Weights of a small GPT-style language model, trained from scratch on English Wikipedia.
Size: 8 layers, width 384, 2 heads of 128, MLP 1536 tanh GELU, 13.5M parameters.
Architecture: biases, tied embeddings.
MLP neurons of a small language model. Each row is named by its layer, matrix (up: input weights) and neuron, and shows model dimensions 48-111. Each number is 128 + 24 x the weight over its row's rms, rounded and kept within 0 to 255.
Before each neuron's rows, "fires after" lists the tokens most often just before its 100 highest values on Wikipedia text that the model never trained on. A number after a token or word is its count.

fires after: " |" 22, "|---|" 18, "|---|---|---|---" 11, "|" 8, " an" 4, "ti" 4
L5.up1065 [147 128 109  89 106  62 123 143  96  96 114 169 107 134 138 128 109  96 118 125 132 110 117 143 156 106  90 136 107 105 124 145 127 124 111 149 174 111 143 104 115 145 142 139 118 144 124 142  80 141 124 151 160 133 143 136 133  91 123 121 140 115  89 122]

fires after: "\n" 47, " v" 6, " m" 4
L5.up1180 [145 111 110 103  93 151 151 129 141 109 135 124 148 138 130 161 104 128 133 123 139 103 160 100 127 158 142  99 179 187 148 131 158 125 185 145 151 132 124  96 135  79 138 125 148  95 138 154 138 151 134 136 106 115 149  96 124 141 147  93 119 156  88 129]

fires after: " b" 18, " A" 11, "b" 9, " B" 8, " a" 5
L5.up76 [134 109 120 129 153 150 131 134  74  73 163 132 142  90 125 106 113 132 123 158 154 119 125 127  97 113  82 149  83 121 138 112  93  91 171 100 145 155 142 131 168 131 113 140 176 169 100 142 126 142 143 144  80  83 109 138 118 109 142 128 121 167 151  94]

fires after: " in" 19, " C" 11, "°" 7, " d" 5, " c" 4, " de" 4
L5.up430 [132 132  99 137 167 113 132 138 108 155 115 123 100 127 120 139 126 102  97 190 147 134 104 117 130 173 100 156 114 102 116 121 114 113 142 103 132 135 159 159 131  89 125 104 159  94 161 140 170 107 115 109 156 122 142  85 127 173 109 145 120 124 149  93]

fires after: "\n" 42, "," 8, "-" 4, "er" 4, " one" 4
L5.up23 [131 164 113 112 102 147 161  88 158 124 102 128 121 127 107 108 138 124 107 130 114 145 144 129 121  68 165 108 126 146  96 123 130 117  83  91  92 117 148  90 160 127 116 119 105  45 168  99  98 128 116  74  80 136 108 113 160 105 147 164 150 126 128 102]

fires after: "\n" 56, "===" 5, " H" 4
L5.up1406 [117 148 122 155 102 102 151 129 126 103 124  97 139 102 134 134 111  90 123  90 167 145 128  74 105  98 140 112 123 176 160 155 147 116  86 111  74  85 141 103 178 119 106 145 158 134 141 114 150 120 145  64 167 117 173 150 148 118 136 122 153 143 101 163]

fires after: "." 50, "/" 22, " m" 4, "w" 4
L5.up1434 [147 119 112 119  94 145 142 177 144 130 148 147 115 110 115 148  88 159 105 102 106 135 163 138 109 116 176 145 124 115  70 138 135 112 127 113 182 135 126 113 163 117 115 109 111 137 103 130 142 127 153 119 102 113 185 129 114 117 124 127 134  97 122 102]

fires after: "\n" 35, " |" 32, " Me" 4, "==" 4, "°" 4
L5.up664 [156 120 145 112 125 128 130 127  99  80 132 141 132 153 148 141 111 130 110 130 188 126 161  98 165 116 112 128 139 146 108 121  82 136 133 109 121 160 115  88 137 131 185 125 151 127 111 103 171 138 161 132 121 174 166 138 111 100 133 155 117 128 165  89]

fires after: " " 53, "on" 6, "es" 5
L5.up527 [ 96 105  96  95  79 134 140 144 118 139 187  73 143 152  98 141 140 116 115 107 157 137 113 113  62 143 145 120 177 184  98 141 144 116 148  94 171 105 126 108 127  77 131 109 162 133 133 174 134 205 118 115 129 132 152 107 138 121 136 144 148 141 138 133]

fires after: "|" 24, "\n" 16, "-" 10, " was" 4
L5.up876 [127 138  97 160 122 131 116  69 134  99 130 175 150 152 133 141 151 131 130 142 139 150 130 118  84 137 153  88 148 118  95 154 154 122 154 118 134  78 129 101  88 102 147 144 103  83 136 143 114 172 101 140 132 113  80 142 166 145 130 150 105 179 175 126]

fires after: " O" 15, "\n" 15, " " 12, " h" 8
L5.up103 [129 118 111 157 113 122 126 136 124 133 132 116  78  67 119 137 145  47 144 117 169 137 112 120  71 117 135 129 131 125 107 174 101 126 152 112 124  89 116 124 154 107 136 138 155 161 179 136 134 134 142 134 133 202 115 118 110 108 127 135 134 161 159 128]

fires after: " |" 68, " And" 5, " w" 5
L5.up46 [ 97 172  86 144  83 138 149  93 176 159 163 126 112 146 122 162  97 145 164 155 122 154 148 130 107 104 130 133 128 115 105 140 121 136  97 189 119 123 127 171 140 135 167 171 127 134 126 122  39 155 154 112 121 171 136 106 124 133 142 127 111 152 147 122]

fires after: "\n" 17, " /" 14, "|" 13, " and" 7, "s" 4
L5.up1417 [129 166 133 149 129 141 160 101 112 132 115 116 107 160 163 137 196 128 131 120 134 146 129 144 116 109 146 191  91 131 126 136  76  68 105 132 129 113 127 122 159 112 131 149 174 117 143 139 118 169 125  82 115 191 122  99 119  90 145 141 136 148  78 148]

fires after: "\n" 30, " n" 13, "-" 8, " N" 6, " was" 5
L5.up751 [174 126 130 125 108 129 113 102 188 141 109 132  93 102  95 146 137 121 113 147 153 130 115 110 109 118 141 128 117 148 135 115 129 122 128 160  89 107  95 128 132 112 113 127 153 130 114 126 126 169 107 141 101 115 123 136 120 115 123 151 130 153 127 106]

fires after: " |" 35, "-" 8, "|" 6, " USA" 5
L5.up922 [141 120 125 122 168 161 126 103 123 156 137 113  86 105 112 167 123 132 121 128  68 100 110 102 111 115 130 108 153 111 132 108 155 137  72 118 156  99 127 135 151 142 139 146 144 116 114 131 128 134  89 162 135 106 136  90 160 101 151 152 176  87 126  95]

fires after: "\n" 23, " |" 20, ")" 5, "op" 4
L5.up1333 [136  96 118 158 111 129  99 146  83 121 137 125  95 133 133 107 104 157 115  82 129  90 150 110 102 119 189  96 130 179 155 134 138 121 193  90 118 103 109 144 140 152 141  95 123 167 145 113  76 174 149 108 138 158 139 149 113 126 148 144 155 150 131  94]

fires after: " |" 43, "9" 6, "8" 5, "5" 4, " 2004" 4
L5.up404 [121 173 112 102 140 127  81 112 126  86 139 160 107 117  95  94 148 127 131 137 129  88 154  81 129 140 126 127 172  99 144 150  83 106 155 154  89  90 148 139  86 156 169 165 107 127 147 142 104 113 107 146 144 129 138 108  88  71  70 136 135 131 108  80]

fires after: "\n" 37, "w" 13, ")" 10, "\n " 6, "1" 4
L5.up1061 [102 141 120 115 107 151 156 133 132 132 117 151 128 148 118  93  86 148 130 121 103 105 108 104 151 141 105 122 120 137 143 109 117 134 117 149 145  96 127  67 176  94 152 121 125 144 125 142  97 110  90 119  91 139 141 132 122 115 128 125  80 136  72 138]

fires after: "\n" 53, ":" 11
L5.up297 [111 115 129 170  97 169 164 128  99  91 122 168 135 150 121 171 119 149 120 101 139 100 161 144 130 132 143  89 112 128 145 161 160 110 110 137 128 136 160 129 125 156 142 155 120 105 143  87  85 128  66  79 115 109 103 130 156 116 121 105 120 111 156 113]

fires after: "\n" 32, "==" 12, "-" 7, " ==" 6, "iss" 5, " B" 5
L5.up1507 [118  99 125 138 146 154 100 136  84 130 150 125 111 121 140 121 139  76 108 114 135 125 120 159 156 154 140  93 103 149 186 107  92 130 116 143 103  86  95 135 122 114 138  73 121 143 155 126 128 136 152 136 103 100 123 121 140 124 118 117 172 126 138  90]

fires after: "." 31, " (" 15, "," 5, "um" 4
L5.up1526 [164 150 106 145 140 152 122 155  97 148 120 112 139 142  86 115 107  80 127 161 125 122 119 150 116 109 119 136 149 110 133 131  85 118 129 119 118 173  88 122 120 156 112 162 113 113 103 214 119 116 109 161 153 135 150 165  90 123 132 182  99 140 126 157]

fires after: " |" 55, "." 18
L5.up563 [133  98  78 135 133 157 149 120 136  96 116 124 124 119 132  99  80 132 132 112 104 112 117 128 149 113 129 159 129 109 123 165  89  92 114 119 152 123 179 164 127 109  99 157 147 153 135 142 105 135 144 145 160 124 115 144 135 128 140 120 178  99 126 140]

fires after: " |" 26, " J" 13, "-" 8, " C" 5, "." 4
L5.up524 [132 176 160  73 130 161 102 156 141  80 130 130 145 147  94 134 136 152 146  81  84 115 153 101 117 121 121 157 151 149 122 156 124  95 105 130 109 103 148 164 130 154 125 160 119 127 126 111 146 168 142 135 111  82 134 159 145 171 132 131 122 167 109 150]

fires after: "." 49, " F" 4, " 8" 4
L5.up260 [169  92  87 106 102 151 144 103 121  97 123 117 107 135 100 116  86  82 104 126 113 125 147 170 123 121 107 131 176 158  96 136 130 107  83  92 151 103 103 147  97 166 142 112 170 159  70 123 122  95 145 126 152 104 155 104 113 146 124 158 136 124 105 136]

fires after: "\n" 15, " H" 12, " h" 10, " B" 10, " under" 8, "h" 7
L5.up1471 [177 110 146 128  85 139 174 174 127 130 123 156 130 180 107 121 104 125  66 168 140 141 142 120 123 115 100 105 174 155 107 156 148 152 112 126 119 121 159 116 160  99 120 134 148 142 124 159 145 124  97  94 136 136 137 111 128  88  94 134 135 156 104 122]

fires after: " in" 37, " In" 10, " of" 10, "In" 6, " M" 6, " " 4
L5.up1302 [100  88  94 141 148 127 137 104 138 137 124 132 107 113 134 133  94 142 131 124 151 158 114 110 144 125 148 168 151 122 140 106 160 141  95  67 118  82 168 123 151 104 134 113 132 151 160 172  88 175 148 145 148 118 115  97 107 134 151 155 160 138 149 125]

fires after: "-" 28, "\n" 22, " |" 9, " " 8, " her" 4
L5.up144 [148  99 136 113 125 112 155 109 137 126 114  84 161 118 108 136 108 161  77 129 106 120 145  97 154 135 133 188 168 151 142 158 129 152 159 100 125 119 112 117 171  97 159 114 131  82 159 103 115 137 113 149 161 143 113 115 149 120 115 161 131 138  94 175]

fires after: "–" 37, "\n" 27
L5.up22 [ 80 145 152 127 132 132 132  85 146 123 163 159  93 161 106 151 115 145 119 146 108 146 141 111 155 192 110 139 114 150 129 143 163 171 112  90 142 124 138 107 127  82 131 117 103 163 105 109 120 138 125 133 178 119 145 122 156 147 141 136 109 141 131 114]

fires after: " l" 12, " rec" 12, " B" 10, " b" 9, " D" 6, " F" 6
L5.up1478 [129 109 156 111 145 149  94  87 147 119 118 135 156 128 110 139 137 133 111  89 105  89 148 129 116 150 113 128 142 100 121 135  91 106 127 135 117 112 112  91 143 144 149 164 157 116 147 129 108 152 129 110 128 110 109 109 166  96 156 123  98 163 122  65]

fires after: "\n" 58, " Be" 6, " \"" 6, " High" 4, " I" 4
L5.up768 [110 163 146 117 129 130 119  64 143 116 138 181 103 126 164 142 143  93 125 133 144  99 103 127 146 112 124 103 147 110 128  89 100 102 141 166  97 102 129 123 121 100 139 114 134 165 127 127 134 133 160 132 145 149 158 109 133 151 118  84 155  96 103 140]

fires after: " |" 39, "\n" 18, " by" 4
L5.up1346 [117 110 109  93 143  89 159 130 176 142 133 130 156 144 130 161  94 109 179 127 107 134 139 106 115 119 128  99 134 123 137  79 106 140 130 110 130 125  92 118 110 136 117 161 143 148 192 150 124 117 113  67  99 165 151 130 125 141 169 106 150 148 108 140]

fires after: " |" 24, "en" 9, "\n" 9, "|" 8, " k" 6, "'s" 5
L5.up236 [149 127  87 122 172  83 132 123 148 179 119 122 138 104 148 128 120 128 139  99 142  94 107 135 107 102 149 130 130 101 160 132 119 106 138 104  97 105 168 156 170 152  93 204 102 159 146 186 141 117 130 115 128 121 155  91 110  71 173  78 141 118  80 129]

fires after: " the" 33, " in" 11, "|" 11, " In" 4, "\n" 4
L5.up847 [109 140  98 135 120 142 154 115 182 164 135 163 135 101 134 138  89  94 184 122 175 145 153 136 135 112 145 121 169 139 161 146 138 128 131 143 112 140 125 146 141 126 145 116 155  95 137 158 103 163 174 202 110 163 148 113 103  91 101 136 138 143 119  92]

fires after: "\n" 72, " many" 4, " one" 4, " some" 4
L5.up946 [161 119 152 182 154 182 140 129 123 148  88 189 144 160 105 147 140 141  80 141 121  72 102 123 137 149 139 106 115 122 123 139 150 125 110 121 140 139 133 101 161 126 145 125 166 137 126 130 124 131 101  83 164 131 132 152 106 151 118 139 162 136 125 112]

fires after: " |" 27, "." 13, "," 7, " for" 6, " was" 4
L5.up224 [138 150 163  97 133 101 168 131 175 152 146  99 134 127 122 128 111 129 144 127  95 169 144 131 123 106  99 113 122 148 145 148 107 137 133 178 116 130 118  60 130 127 153 151 126 107 113 144 102 153 139 149  99 137 131 152 127 127  73 148 145 158 196 110]

fires after: " |" 54, "an" 4
L5.up712 [103 114 131 147  97 137 154 121 101 102 100 174 159 122 118 138 104 122 121 136 101 147 178 134 133 108 127 146 174 113  97 166 141 133 135 121  93 140  94 146 135 140 150 114 115 125 117 154 100 151 148 160  78 103 169 108 138 135  96 170 122 121  96 102]

fires after: "-" 42, "\n" 6, " |" 5, " m" 5, "er" 4
L5.up1476 [ 75  84 126 130  97 100 129 109 124 171 127  72 145 139 137 126 128 109  56 118 150 137 129 167 124 151 181 131 116 102 117 147 116 113 105 133 108 126 116 139  91 105 108  89 107 107 106 108 132 104 119 108 122 144 156 115 121 156 131 129 141 160 101 113]

fires after: "\n" 40, " |" 24, "ate" 6
L5.up138 [ 93  67 146  97 121 120 133 145 141 171 103  95 146 136 134 161 114 145  58 130 140 119 129 125  99 153 148 133  54 113 125 132 118 157 137 115 101 173 103 103 129 136 145 168 114 125  59 109 117 135 147  77 145 108  96 133 139 102 118 144 137 144  95 103]